config.yaml
n_layer: 14
d_model: 320
n_head: 8
n_kv_head: 8
head_dim: 64
d_mlp: 1280
vocab_size: 4096
activation: "tanh_gelu"
norm: "layernorm"
norm_place: "pre"
norm_eps: 1e-05
positions: "learned"
qk_norm: false
attn_scale: 0.125
bias: "all"
tie_embeddings: true
parallel_block: false
init: "normal"
init_std_qkv: 0.0251
init_std_o: 0.0
init_std_up: 0.0251
init_std_down: 0.0
optimizer: "muon_variant"
lr: 0.00211
lr_mult_qkv: 0.4
lr_mult_o: 4.0
beta1: 0.95
lr_head: 0.0135
grad_clip: 1.0
warmup_steps: 200
schedule: "wsd"
decay_fraction: 1.0
decay_shape: "linear"
final_lr_fraction: 0.05
batch_tokens: 131072
seq_len: 512
doc_mask: true
train_tokens: 857800000
steps: 6545
dataset: "wikipedia_en"
MLP neurons of a small language model. Each row is named by its layer, matrix (up: input weights; down: output weights) and neuron, and shows model dimensions 80-271. Each number is 500 + 50 x the weight over its row's rms, rounded and kept within 0 to 999. Numbers have three digits each.
After each neuron's rows, "fires in" lists the words (lower case) most often at its 100 highest values on Wikipedia text that the model never trained on. A number after a token or word is its count.

L3.up210:425552464507549581498472563437493547549461542538482428620514493491428499439502526581494544513410510477524478503539586449501503546509469482514577576520616450527560519502586462522563491565436511414440572419491450464555454500458517551552504516571505480497538461534497452436408524488502485485503594580541544532462453446468544515513546518549421506538420407500457479530437484508499478439475450426579444479456556493418460426453551488547510467458513549581551496467504537509519416527413458512503565431552527465546555506556549461492487516461513604523529504506495434506496418478533481566
L3.down210:404656460336567490449455506497536550519492438507482555544535524462476577465488567419513474517481494511517519522453503533549511503443454522527582539517524445512466504431574547470509443582501533456562508435469535495461498488584494543494495490482465481526491573487411429527490457454482500525476466449527535554474493466448485499462525500566506523593517453378475506488423574588505511517541501389484490462476539427518521556545531485520485529480483522542445501460396586528500435493551533466510459487509417474522475516420491511526428564564579556506479502514486402502494511467508501536
fires in: "of" 79, "de" 9

L3.up1247:454478523404508546509573554520515449474487449448547587558593471520537541517489498457501542532552437534406479500417522505393464437518466483523548565429502542602472498516427481502479507469472567500438466437521513561467483409495474379549426504432479474450550528540494514534574478459491466529478438522585520505455546466492488484521512629630501498592392611477451541511395502454480400551473571509517471567467541457515478524489391499523560643539492494547493500469559539512499457627534453484461467510454489506436485484452415429583482503502468555471540447504485498499589469544500544548
L3.down1247:490596481553448446525488433493425520540444532561426413540391505456480489452430622540558379466436393478522523432368416566557472582457441565510580498572544429514384513439458436480446422533469512532537514493529530407601531504554516579528581435525469715496515485456506489538414477428501527486537548494463421520444452448539546430555557526459504460583485410428459475526491524505542516553412412459521447534483548494463533542499541596547529514545520580520464523419452504559465513499438550538532487630505464537527551444498562573449518490541504525511516544532490517468460494414446453469
fires in: "of" 33, "public" 8, "billboard" 5, "physical" 5, "social" 5

L11.up1168:528511506562486553527463510554522517405466447451507460500494470556528589409557526547492520485546513477516506536469619546547474472519472502540530513472531522465430501400560517511481476520494623509594481467426476612441520543552501461554526522483547492553468499537512577485487447487498507524594470449533427481444422555499509523549490416434464501587508522449475484416438446481477513461514566477464532519506451523364507577440454567340470496473582524516496601433505463536494480484516519517460428595505476387478437537467653457471431477490480461507516402502520402568477456502547516502
L11.down1168:565519565472565480507492608521461555439504545446523490466500497486631497442500502468529611489472520428507458493502408592521485482501463561453476557526484478433460417496451507423518533507561484400431529434530536454510456497585543430483548466589441422523508530444454551581525480484547563571494580504485567473434437495490547512569535470565566524563571518507450527451447541564475450506442523489503569527545479495528497606463544496386604398552588570540479496444567531515439412577460451504478475470468434510538491453525444538500455485556566496560435450495501450498515482420571540545
fires in: "an" 74

L3.up816:468505514469496618583455542623442559520511523637535489415533520589501536553424525514469544578449507503540494484427513452574460508427469546574532540532551454498457543511468384472555483503486545525550391545538424523466444508488572414482506403561531497540507501454478543481531481488475499529547472518524477493436458537436455462552556478573535460498440644494552503529486489480576530457440541473566478514459481538490532522542469423503520444461501509535505467476532537493499505451534538460500539491394591513494579429474393547531556542518474504494575495561503541417448546572465481490
L3.down816:568480539556577479462457511532500537464463499455418435450536499491529508444576469560501432402465537440522501504537556460498585578461564504424535566495514500472429584501473434470594537464484501471589472531580589437450519584466475447499570520577498491523514576495508612576408417437467501516558443528508436403536586460569488520488449519543520493379518519454490456511450431484489493548563536481522461527498544482489469523589461460477524469538463461494476586512654490495518496477529517468476619483450582552449421593513483574563548427438395615590634458478441502529468518406519494502
fires in: "not" 26, "still" 10, "never" 8, "just" 6, "once" 5

L4.up197:463512515431552526487481499512390456568543576550554439602532560402463595459479498603540612563553518482393539460482569443539528482491431456486472524510579408518475484503540508428524514557485385557477482470395581530492457529532652490436393507453500503499505436539461514485510470501521469474519528496455529501485432486620436537559493525467480565540419504394433485505514460482472533552556406518604574494518495424347441451477472547518551569517533541585497492463527536459562552522514570533469497519421462470509538514506572553545467588484546543419475472446478543538446488511482544567
L4.down197:525560515537410444569459594537575562527423511527492433544494330472553426423502566533460459502487507583580460423394605521472595476443545578518512529548564453535464463539483514516494505458455520473550385464406526478470452470565529553543521493416577450521496485461568454498562455553461419560481464584563530463569448540491528490529484486543537565492519579503456501549411574476476517478499497478520417420428573473432457548515490498515470470578446590433386509499406555460498524505572478556543485625540492471515561457417490467490467450618552435475511512520413426434450457551491541550
fires in: "of" 63

L9.up114:499505517516434481493465468478478457521530519491504500499434612454470527433421518507511510586513498460480542583378569458398584499432462577488500445463503481532453595444493575470568536491471517546557554469527556420516496604567473539449498445512449439480519458497577544450405529516552404529466514517436585477519491543502454508520522570526508521521523536495572446482561524478439401601476468446492449554556509514420459532545449459373570594466519437561511490457424505539561448541491616510541580415501457491497510592494476532502430403489450486498506443530505492465575604498550532521
L9.down114:433441456613516465475528416405489446440449595527533526462623468476467390464580470581436583600420520519474565482464428545565504452429508470526491539478464511499551567450495496536544440459465530506442519594508508498544585425487534522464499508518533496483504490495515501529439501538519597530592495531511458503441497539513493437474483668486553566558489530480529440379456515517469477474553502532522513561518529521471383421514431406593571443555444600462488576509549493475500504485479519467452464568475498527490429484470410513453467439498549516494456505435555476512505605448612484472
fires in: "the" 41, "a" 13, "stars" 4

L8.up756:480515541464525471487509465604468564436498496500478507562506476546575555530490485545500481565444493508521469527469546530511479455525419431538431525511476493489410495492430535399461456519449438496554521451589491445495521476531486489421480482594565498455512409533592472488533554499469539547394479482516425529539450505462458524555415539590465441605565593465513505404405554524445513600489481517509422519360501598590478522495479468468556555478554534568481507459590471574515476513540476470510467509507516478503448421536582556436510472526510507496519407533463605535436505418548536514
L8.down756:517540536479549439514484473639527466511501506380521445506515511562454550538483538507550557566504499458508510568479493438575483536428452477440407542532487513431560447466439503475480521472541424452449554496457510566501519538533541562426566608574428449470495456503534439542559570496443510565476526496500503549460445519424612598516460453544496419538542470472512434560473567512541474415607504481582439510516540537504612505569544443501555553516499436528495598547502474598439398475496453520428463577458479462557472463423477545511492493531522487499522361479530583471521436481477573581
fires in: "an" 77

L7.up386:536517496479495478460562559463498585422484515571547581561481461483521516563514545431564502442550493599549472529474422403520481423543561516511509494552408484557501451510445510517547499533483439495348468513604446477427500440400523489452468450462412517535516408448470406520486473401526494481371522496456524446568588465520475463496539470532563524536469514497436472503503441482577505516493451538506528524589508535468525469509490557412514583435533578479465530548511580530480547549541599520515562445448469561483449427562469539459586535489512510442506530605399530466589472375537539464
L7.down386:523424599519476566458508479528526486531502466510525463517455502515567455547453447508487504568495556536515403459529489540526494564481567486483470541496541504429559386454514491550492456507501470564532505468473448485472493483452556463460525497476529514559540519522452585546373485454490564445509512470544566560455457487549468524491544625461487463567541553519426472469530580496524441549516403477519507578519473511550423515512499500451501391510553519600414506500499530524454609536455571517544495549432358450543507528526475506572409568557539515425490411588498522478378549477500508477
fires in: "one" 41, "two" 16, "second" 5

L7.up707:569539454539411506530508513534480610500611507503525392486529358570504494551535475523551421460492466520507465516396532552576536469543561510563562417435531532588443510576423483462441555446566479539481512463456553495506327472478481499508452480412445541589424521532514543485535522587533521454480512421476439542510478484532533527507615530510479498470490598424474500593577524463436507455568434478445441424522506451525459463547527535495475511560534521443511465519499527513558417538541493572486377499511396499473472513459507542629460537491562439537510482491483414533408497422474423484
L7.down707:520572518475457527528449467538428504449483502481488421481420486488589576472605552536513576499582547447472505521489440524490455472454558483371552566565483498452445450519514490564494477410499477517460554532449527394475470454473557434498594521547520470469451451545457510537567489515475600495450552442469482452525528569513443560607496547517488498540555485547398495461402507553521542495558531465562534493447501546547501476584543567524540486460441618467490462468462440557622486582422479537478534490502510511433527531484504479564531669369537520569480501493487496576503514501516535571
fires in: "a" 16, "an" 14, "him" 12, "the" 12, "out" 8, "it" 5

L4.up965:412412549501619522500384459500509552458553487560456485442470493513514506343456498511481506518507522507477548559499577464506497499537593540512490481501441555501621537519461506476547476557501484507588396491476543462464453567491431482418457469516478477505473500420560524542579495506429543521497437544527547534501418487515414535531570415525489482501443535476525463552497524434522563492465420497473572516641612576483514520533412508587508577509518459525400565566566503464494535453475534494432510578414532502527530479503490495473534432490476473616572437565532451478498523619444442461
L4.down965:495575493512518467504497477480587560504362478531547504567448560477465474494550546517387509473580473558525442489518519568542487511502348499542524522492479583473402542499456553514401485539553484404491482504465480470489533468487553500479492388548443505415558617438431539506528519492434502470452527454545490565491459550474552523467403399451576527506378551464535526541553496469488522535512535519586572450469441570508471512495454477524547567487419451442489484458506531485501440557430482472499481582363570558520531513484474520434476456549463483592480590450519588433463479531454510563
fires in: "not" 29, "never" 8, "notably" 6, "t" 5, "followed" 4, "ruler" 4

L8.up666:495502454556405517539540492502514546526516602535521582583459485559474448437520500516602516461474455518536467524464548559481477545506474492519522478558483472385459449474456492495443455426470572435410523433471397611510453528463526510479494531518500528478476472556501477435500528446504405533546486581554494510548430539603511525448571477470444384557487524468578449522423446516500503445543496540495525505499506541478513574523516478503573509558443460433453577533492492535507548521612513482509487442500462503431487502572446602414465543498470546468449491568456450541531545484550467454
L8.down666:572428546517460540541597497515351489409541402466490572567547505467490389367544488465567464572466489509469494395431494504495513458484566498453432525553489506471503577453564573422491529485476492496431455443480407498484500573508611442479421540479437476474449562638494498539428507518436449587465526502515562471471576505504507475412506358536578403500442550434559463487506447480492534520448442509526514485495476540425540566523570454472577523527434499465501520523535458527486500522551521495547447368609455540528446506513529605458520509482521494508463500585527468470548498457488495507
fires in: "an" 73

L4.up767:612401406567467429452404419561505504507524562513474342507542515505486413499516544493606557466402492525497589469435568469536438494460474557524516469518464507551536543408439510610536482462567510514541457603526500621467509511532576495529482517440474525484531558489500450451575498552471507499494453587445579535566484514548557398475540584565471436578503487396450502480560504490526540489497482537552446585518447486573447474572515477538502529425561511530499464504459444446475535558570512500497524464580513634533495544571535509536415435525499534529531527539477529560501388492502557512
L4.down767:538544515493499478470433520513487428501506457478583534503492534558480429479427538518491579397467536581435486509572480566525527438569477516571499419540522517413517547463524484468482447483457459537466559523653541560409578495501574469501437489530413489459467487459528539448508495515479570454416513546513533517460555456482497459502539540570475470433500423393446464512440538545442495530572583510525537472470494468500547486467475588578483484551477574459530461494492431382540441543406463416463453478466559565452557492465508581557430566537453574552486526533499593540489505636420583502
fires in: "which" 24, "where" 18, "with" 17, "both" 7, "gave" 4

L11.up668:528467526489514507499560458575619424466527445464513511506403529426441503437417436599482430553521514467480539486442521512481573468478510428520480570581443493488503606525485534428493487483510476477457450459561507535505505603462463542395530561526470505495456464570532506531522443441426365533566426380522431502534493520466539497552457452482460454554537540426505528507380501484558541439566532588568477474447446528479562583540600500469464479510501426516544512484520434540469433458620463566490374460512516477547539421459437577413411520508409515540539471506501468512498473465511548514
L11.down668:580408518565502419551483517455549526522518527460420440525479473487541475462521523507536477530586538448493557500475505501581503479440413552484540440513438528432574490555581370521464484524429499460396473422464472461521526454515548481426525544605509482509493556464424507457486539492402518646528520474442480549560433524442566582443522487451529455566493531544579460563598504463513538444567420467468429541515434501466565472550487552461550536442450533612421552464483463540463503531456441521434565486509591458544547572476474550477532484576536552487423549487413426490411483389561571426
fires in: "an" 90

L11.up792:505365525448448440470503565502569478393499648515524493474370546482372460425503484475499453476500484503500459504466512440501467397539601461479586532435481533514565467504566483553510596503480496506552593529530550500513490471498552522581574520496408519548487496491575507473384436619547520388460494487427450550524492443515578449454507554524513557383512534463531443460511415420594536510505518498478599500545472585501441504485543539493574439481434469512502478490549480395557535469502497614548458512475544502472549487602556525550477516528488546473500507450467476449550505493433498521
L11.down792:445448556449558548388550487541558453514554602545477512512557528463488507501499450418552511501478523538514461491567519437559497460572461452407527562478443451479515443514541510460434473473482641431510425460424554449518381465566487485531644506541536489477483513495539458541439476596449454468485418435480403532575552435489512505448549670520468450545578533475609499474569479507544520560552488469560534378497542512478380370481525550469545497482530538451525480529515518480529465513537520513534452466487414496535482548451531557528520536465516521400511479380445562472425601461529514434
fires in: "the" 59, "his" 9, "s" 4

L9.up35:532449560557434520497475578557477525476532545466493499636577496427487504493501513496524431576568512437553406446454521551523444454498504497586497548550488470504488600420534433428426483401388483482484559492456562579545488600505497473485466457560456529528535537478539508518582475497583454489531514510440472520584482510517467560451502412489438439408527466450547477408478478571506652436499536457434417445447487563571531510516545470398541531403476582434584583606546476529461486472462480510497516441532501524523464477592513567494587459563609498461484427499484557411480559517529572436
L9.down35:509458528500536478545514596525528545475587509515458578552592433485394454399466535520594422507446544477529505448468568474540467454494506513493422608554456491488464486410538529397505491495477485454383499569538504496534473470552532456460554600572411457515524415425523404484480496426447512653487534457564418478539440565477516502502450543487588487517490436449615562525501540555530516457507554578579492542478482471497521487516559513470495555522536572416470574471534483515446437408489552516476377502545509388566473441487479494440462500540503503504423504487470516444494525433566553470
fires in: "an" 73, "interested" 4

L9.up75:532495562429552499565497472526549507503489550542593412451492507439481452472483489515542508387493496535469554595404512466517478401394502472485552552539545456489526491491483439567448433441516559483522519510532519435537491439483410497547470435409484538487452483472559442619489517501509537522399503424480433622478431551485563471525575581540464605406478596581504493573561551426466550480565500530514501550516522557499543441617537476471510510551498499502583455434521479491608532508563424498497457495475531528512513507526487501525529534468443490493566457445530507441397521480556578533
L9.down75:628504459452481416495555557479514531503480576546530519505559503538512516494482496536498572459530531489515509444556413440421436505518499467452523502535538479338483450494536589445511458498497433464466532471604477445511435517500462491455510488507529478575425503531506466582540505588511466472560529472438369581529374478596455461429544527466506441524466600540439455555546457514511537528498478491510529430528540530519464449560445532508423575531514393453532461480534414505461516525566493451565507490501559593505528414497423574505490548482474363386603466589518524539481486511445541408
fires in: "one" 18, "three" 10, "two" 8, "four" 7, "seven" 5, "many" 4

L4.up952:449497580474471559582532473505612444460410481491519501520487473415464483475534456451502520472484472429460478508469566498462539534404524489440592512481478548562534503557457609418457507501529581514490501531503525401582403600563561486504478561508525501506541529485548490442527465403431474494525499483451520386437570524526446454607478609511433622474476494483497551487505544462508489664521507533420511434469609522426490459537524449486537460379455570491506485533526550548495466448526566526411580465427564470522526535501462519449528431528586423510506553427484528516432490559592498452
L4.down952:548533460529575476509509422468464479543502565510437536417521410448460567568511498520473478503524507555532461542467567524462518593485468525506480506501482514426522500560575544594442433520536547443487488489443497531566419465539459481519477462456529474488479479419429466533459481438624481489505552538612510411555453456488544510566445560581409504584488523472415476488458540543563618487534488424578578539402538542482523420516526465521493416529561523515458531437585549447513568503536453424518549512537484491469532497542546562505533459447432462494504508487457499478370505483538488513
fires in: "of" 19, "the" 14, "archbishop" 6, "de" 5, "commonwealth" 4, "embassy" 4

L3.up738:576497531424541541466472499544499586503570448535480464462519550522534502462466524518493554404373468459531478542557570514514424588575559498500530447452570420502518470433530472526513570444539544377485493456475488507465499506459480473539469492521596572401489519484529412397455513481582484462542515419492401463534434549474421369629525553591476579509457547406416496456454507509464516490479570514550420584478510513455475481555504473548493558489546555529474506496457581559496426445466492516445590544550453410470515588560532539545552524488515498591471524482487440572530468593552478531
L3.down738:560486423451404454383510429462569544466512423522565519378469480546465467510531476519469476477450469531471386590511500534394569544494440468479499531461505489497425510469390615589515535567551611543512491520525509586461447506589394597543454464561464517526610517469540522507522502448449584472531508473446494463583515503551472525528465524520407503413505531598480427419517452521447525526436596476473659607481558486485448408475576494519489553435512529489496425534394502456412436561442547477507476461517627489541446484467512547539505577508523390570502473398410520495511567573401537510
fires in: "to" 39, "through" 12, "under" 7, "in" 6, "order" 4

L11.up1213:442438520489479509388459486482493531460456494494453484505484557452526513563472481532497433541506586576459554501515442513486487524472536392505543495531473459524602471435460502527578411630484515535545496528517543497485438478444503468562533449454392465413547511522582500505548583540603438499476542449527475532517525486462568425469525437520503541507505426501541417460510476566535529380451600431521471539464634598556466603605467470433459532510587550463431540520518455424505436489450453517560501522495457650410522504530465484595509497483451523510533524496493505456405535465474463542
L11.down1213:518480505438517506491481513541550417550501536525571546457519445535466461568525610498412540532524507566510549557566536434541563520553480611502507463439439568556443467501521483496482589495481563444561537521526524486510489536463499551464545472503501495384577588474476470535451516474602460522539564509427460367539532509558532582485491523528481442536472436509411559553476467509462555486512428467529360530580550478555525489502424457573516495458556555487534389513491452451475575480485448507502543462559549449506504473553521561521591496462548478487516430558458550449492521564548450455
fires in: "in" 67, "until" 14, "by" 5, "but" 4

L11.up415:520403532593519494462484459485439443494448500564491443449591502447492497576523450488578445542547495463522413430474482451573556532506505507550462480581511440553489531475581485483467544447587476505534524508562534464438459477512452594484513408488570556472622539378508504526483515455491327496526524566467458482442469497524554538576579531482468489481544517478484447507524472533537514522475478424449485476509447541562501508541474444504510483459420494485461614493488440484520391457490478549514475496579497530516465481497580460524457551510482505609490478574486500589490444457468440469
L11.down415:569531492493507517499443527574491485426423540556436541479532534454399525472561479557453523463543504512445469516482479587484516534554529479517618375479497493509445497522480530557466506555476516476593441575458535438419467469573495489464616442444489540480436453515442481556510578467591490514499508605515498482556517493489429455532466547433524553610538471400517458362484521455477515491476517504368476482454508560452568557536458521436610444467494417525464528502432490509571508586621520540515593549513423458533444556481515533540419520450511478459538436382423547476451543454562559496
fires in: "was" 32, "were" 17, "thus" 8, "be" 4, "are" 4

L11.up660:457443559529427532526580515559444560506479539499438450491433530444500526490547492580537479509393505400467467473545469483456588435516452506421547546609579445489459491475440438518557488552498451531465470489539577523563410609508492457507576410486529576442530437502519522485566445468447475504503512537474480547534547449458424490496547597517568510546556512484493523549423534437471485498416496508521524426404542536417536524567474530464439484515505450404401581439436469423439570593512505443488520500505634562476449433490500442447508570578492516501533536411503453527552472448486523436
L11.down660:549398470455487499532397407523533471512561460471580540564521402517479517455519579511511473465502480403446515456475546450484534480565495472420457524540415488542460411507483595466456432533529528446486508519438509562479473552550629548548402546481488442486399489537434453469470478549503652471448505495493512471498536440511515525487516647477492421494492612441491514428486606525554556464446474513481492470465439432500448489484449496509511448585438587506488566573601528515505628566484433560483610546493451606451484556459511544463500472463513615613509440541495514443550470555503485506
fires in: "to" 27, "was" 13, "against" 11, "were" 7, "for" 6

L11.up318:563548520563472459479529529429476475527599525425594505549455493550456507475402484523486406463490439420493490485482456488482574478476511480555516449471444516486508439537456529414560486596517617465482477494443536544492451480524541430442605532458563490526479482494516578464547437489521455568505550578402488463517519448425502493602450613586481469579483452465513538553459495489434494469562487469429525520452577432501495490587470545488412428460603496410464496507466406487581536472455469437512481476461523516473512426577557556491542452519534544455427587543447483530429490491396561550
L11.down318:501498541491506544470517466557492483470498512600533388510505539540452454467538482565496488519533513489446489402585557488504463417519411462454504488478399595540556518499517539465521449528489467501455489506548476479620510522536528494610520541468414502383574425485492455463494518496542471440437380620503587432477607518545523629449458634506566525437556519502403523549462431470496475487550580491565589536499531478467522531494403505519554507477409531522570526490479474529408451472415537507479551433508444436565511475463468528518538453474473552525422570470407486464511486534533457542
fires in: "the" 56, "at" 17, "and" 11, "until" 4

L11.up344:422574509559507492561408417430520594449436544449456447489490571564544521494489510449556403549537410416426504502431466528516489407442508538571507488625465450475395462486498535549527503471488467428441480547512481538475401552560558425437498430496579456458524594577548512540535524515539427585596525444504469453519451526550444429545566515524576532542510519511549469581608528572462464514577470552461385439516558464550485433493394552495466505446451513464451483503459495431514430558494551516508529523562514470394453534479494510601469596512495457492535471545415479473428437442493531574
L11.down344:563526511494422410495531494483528579504507517431571493516476511489533508416447539449464473541521568354443502438523550492470540493573515514438506531533520516489486513471548435548492490477541473551481507526407554501457490565481517562582576562542414512413485594510380523570426437444483506509483430582527426545469468402525548577544536518541535518558504502542474512429519532564516498527532490542496500505511520488442468559470437504486547501610496559613492550423487509454556469477562564544399445530486513504459476529472491512527451493504583479539451504439436532437509609491554553350
fires in: "was" 31, "were" 29, "are" 12, "be" 9, "while" 6

L11.up1273:501484615513487508492517493501502429536440604474511497410477499620542463497472472477467502549427385503442468499460448443565551476574481528478470518602517511515484563468563466548584445579482524404507452484527628597535492475462591468496474475461601497375554581468451447470574483459488539479564543505415560463512514584523459418515567548478528492458554515477533563474496505474490641526527546448432432564444461478531515456540458510546583474524518503534432589475436470520528505500453472514559476494472590502498527477485417587541558394524423494465542480452522526377476495546532381457
L11.down1273:478485500611551434395482533542514448518544394504499525528479465545469556561509561567448533470474432544652559448481554536542494477522464490541553414536467525499395498477512536515494430522527507423605557446452484486387445482611462481516426590514497537576432551531512427499444450522544540458525465572463451574505414590529605501460420451465434445551462470516497484562474487571520448476435561535514505576474507464410498431510491552538524485455470582493509528406531531527577541541488539568513548516490476547544458524512533571450367460449504516639494495487502509465596496366430398528
fires in: "to" 22, "but" 15, "from" 5, "since" 5, "with" 4

L4.up1225:547450539447466505543523472486543572447498466429537436466458480576478451588465516540558448561513452468512524435441424568432527607643506566447594432427556564476549516432531486480512516503495478545464517511450477516513432543561492519475463581574483549433524394483536467539498564503520506528489465439483449475477494453447445540487493538596478520483517486535602466507469469475465584537469545507616504471464505497507454450530475508470557530379474532434494577438464526401521374535412397464543546584499595493453513630515501573438496467462555389475490448538471520452577497577538533470
L4.down1225:555519529506518443441529510522573571430556455459467493450517481577535527474500504417520534505571531512578623468511442452460539593652515390435517513486567569491469476563521511521477580474537494558560533533498547513440445465506409517433388480537485495448410489533567493385479520518490468522538516465407520484477502474468503500500515423492469501497497574508601478553511531542433423460457565539508575584426544507410478549544518482489455527508519539516496460385547431470477498480511560564484538464495526522460505575522496544472420480409532503522501542422554494469568517503448458493
fires in: "to" 77, "would" 8

L7.up380:390458568504587601511519550445491503472540544507473397451447470574474578437516558567390475541567591470535449488414434504527480469468523479462531453601494419501514535467483509557500500532498472532511445578479595476518496455520675522506480436550501561492465505549414481485481451503517580546395532509384526410582551453508433465518619550580477493513579422489499485463427401581565503562550524481533483561531458560461486518514434430532382486539464422527465453533427432532444500500565433518531450501393476484548508456525463498541481497615525472534454458497529578462500489491501449508
L7.down380:435419503547552526531507471480499434447532492485542448492526441437449483574460516530530404543510551576472524580543537459503474496486554483531560453534468513515381477486556559537528462481516540536540459519483423502408468532501499443519575529468494504407489514490497493438463479459479493556469488531495480499527504500473594531514503529537505502540450457451609448537509559463534468460657515387461482577486490487452468491461399522480451443519522449455592569567525511580611523411560514519526507573488464508514421459585440615554571475516373478589487530501437506457528516358455569505
fires in: "when" 48, "until" 18, "the" 4

L11.up1013:554515482474474529482496647546533553460534534503481544420505467467530542455467414530524472469540543505518596457435533563464507421462553540487500599421498504419501472525551437507424522447526509481477451560460464458490432497481469385499571504438411596462466541520495537497587526464406508498497602527408401455506445506463454546541523585591491536492479595514487365455433431435400588479462495478667395514446510501507553464516451549444544541437515418482524499511551502538548502484554524497493527481487411571484491442494428513584470481501495452467564532455521431532462457440553542561
L11.down1013:500523488482605438513514462501620603536491486496501456514512569497537468492511576506538510466538510512462562475541430493477489502538422481568556447514431489429487568539483544507519398517487548448492495506537503492505445503476527496488504440498551533554480493315471502468429472532518507423521419533528510482538441569462481556405554709477496501551478450541586497568558556541441535435418532484511552476509530540453456462527504502468508442556521513469503454471459559474552626523540493531601489531560587431482481462558533477553458567557569543515504485500527599415470530578429482490
fires in: "a" 12, "some" 11, "two" 11, "all" 10, "one" 9, "each" 8

L3.up267:477472456514516477612515475534511469520459532544428494486476358486435556460544368464494472488540503446494495453475496485456495469473562414552542559438586556427497424482517577466564645533437475513372545448458504490448539540428486546459456483577518545440501588482496532421490489559582454537510528516463492505530560474463610512510514538533464447528495573465541555530514438613533545466613477554494543470462637553568525468426518427484506418543446515477469449438520411523478473511525509451399524453499516489425603541477557475447487491512603447566535579460531503585525493508514589479
L3.down267:535389505410414571418581523529550485501569478506456469464489448477419510508485462544513536447521599522542527564480520499515511482433426516441395454460430454460452525460512519469496478461497498510532509517660554487446491510586504505485495512436484484440513567441455538472468512512520552469489424523370555496448564493462508488479405605516485567527522583421502457422508476511452429491530468547451534474446528420430508471445511498499504460437507485558428521550452427509501516530400430454476506349413526517499569555559555540511415440534478537540431583510415550555418504462423609544
fires in: "the" 96

L11.up1127:450552445458482622406570460513484487531480568485485539423495535520548507520437497582484484484500448535497472513430417495526527504520451537392448428457516561552506468521491520454534520545545507448530521520459526533505597538450541420433505449392447495445512531499564485509519574511526479501562492338478432522573528410427432435533530525513429564452564484470517414553559420425503590433538531517500612534458550407498462534501429490445557551476478487545541520469481537525478414512455373523469513487516490522510523510498503675483497576383528524523583554566519548515376513449491579510
L11.down1127:538566510532452467394452424469512430545549506559588522560411452525418568500548509476559549526524558469469563499467424453523490538436537463456483528472519601558514515439497476538467564412527418467464451544491504527430557495497554552595499575451497429505522480487370504473467471440547488469517512513483442416514563569490542517529423600540439574472419516561424499484509454482558520499540475602583479549525542457568548448436499461541532517418478589502526451509440441540517474455467580550480551489513474406524519466450498528522552443417519552529561597518508477434509519489571490533
fires in: "that" 23, "and" 11, "until" 6, "thus" 6, "but" 5, "since" 4

L7.up628:583529391622526420535563511555488553541564514458463474409591461563526440469495530563440550504485442462598432499433564560600523477536497497507566485539621590496485503502529410529568531451536428556475527547523446421454494470482408497536498576456455550498509517461549545491573588454482569407468461399506496525495475550500524463557446507536414448381528504518552561556510507437488517469401471528496517529407471561565526453585548432590460455437432450525475542500475475414522545527524540477548589502416661460571432473466490521544454487502482522515482451499592495460566388459569576439
L7.down628:474491520483609559498427485582552478562461582379531436436517559576442470497550473471452527523515566440493617451556567475457512425633514619485446542448456562539541488542508495450470564479413395522554536517414515571362503555430461499454487516517460561488444538519562473589471557505438513482512467507474469464569579470418562503571498551461499465506498440446497454613564510491527448477498452541566490435464575513466524575543483505443465551561467546518565501411522425452482443500558518469528525475491428540510507540458501557520438464587507505397563488486505549522462543473401422510
fires in: "will" 19, "not" 14, "could" 9, "would" 8, "might" 4

L9.up379:506404534448452527436505632580535462497565557521486566574444570491569511559448473470514483526494475539529501455500476374490417497563555533571558545465526556532514555505481486596514458411582408516473450439497535536412464481472463513613552497524451571491505537494560524533521479561514451605528500559481380543539493488522631452527464444611499431529551530498479526489559449479572480475431510532448505472508572521558455470496551533420476562506461447510565484515341394483504509480482446550466484474485508535565477572489431500568605495480509511474662539477453457514487506483455531490
L9.down379:473463571527471500456482522527631439545521494531549455504521537579470496547480413428519470558491551493541503448528433384563522506598530501533484425579483570562540460455529374534488490486569538480486532514491595546475457464478514541498558540519457501466473595442481483419368585483488519470514461489419408501470600641461413516547555618519486496507519484511454374408531428422579461496574438475468445532528488527470474526463578500431460438473450608500492475501495459515491486439576492532509549438511473521529460563471533568610530516535546480509502484618375469449465448580497577441
fires in: "where" 22, "on" 17, "there" 14, "which" 13, "an" 9, "that" 5

L8.up173:473542494534457453475471563509501572432511462509529484482436504545496553436438460586566531496590635506536511535365499503518448443423427492512537507529431446521426489506488479545549517504524494486384504491517517478514554556449539465579462435519478476495595464479523467407420540530494551502421511522446489457519474520448540541477520544557413469513601508503405415536525503555427550502439477527551581498514488596451483481502432568582564466555624604520587448394452520454521504417456535539566450498543548502517534486479548457594537439501562455496457479371439518555476464455491475466
L8.down173:421453486533502484475544530550396410437536549543513590488529539502509505530469527501528492501527413542488524448425476573550478517538525492444488482496495506546496484497524470422577484448475519470507553387533537570501464498604512541535632514483382484419421518538489546431485512474523562419453400453470445477495455444429576522447513446566430597571524491511470519498523411519444470483581501463577507478479571498476476336435425546543559484527473547596449597502432467467507530521436506478563478452509465460531393575597499544523485540485488529483444474534527501458442528503581544411
fires in: "the" 63, "his" 4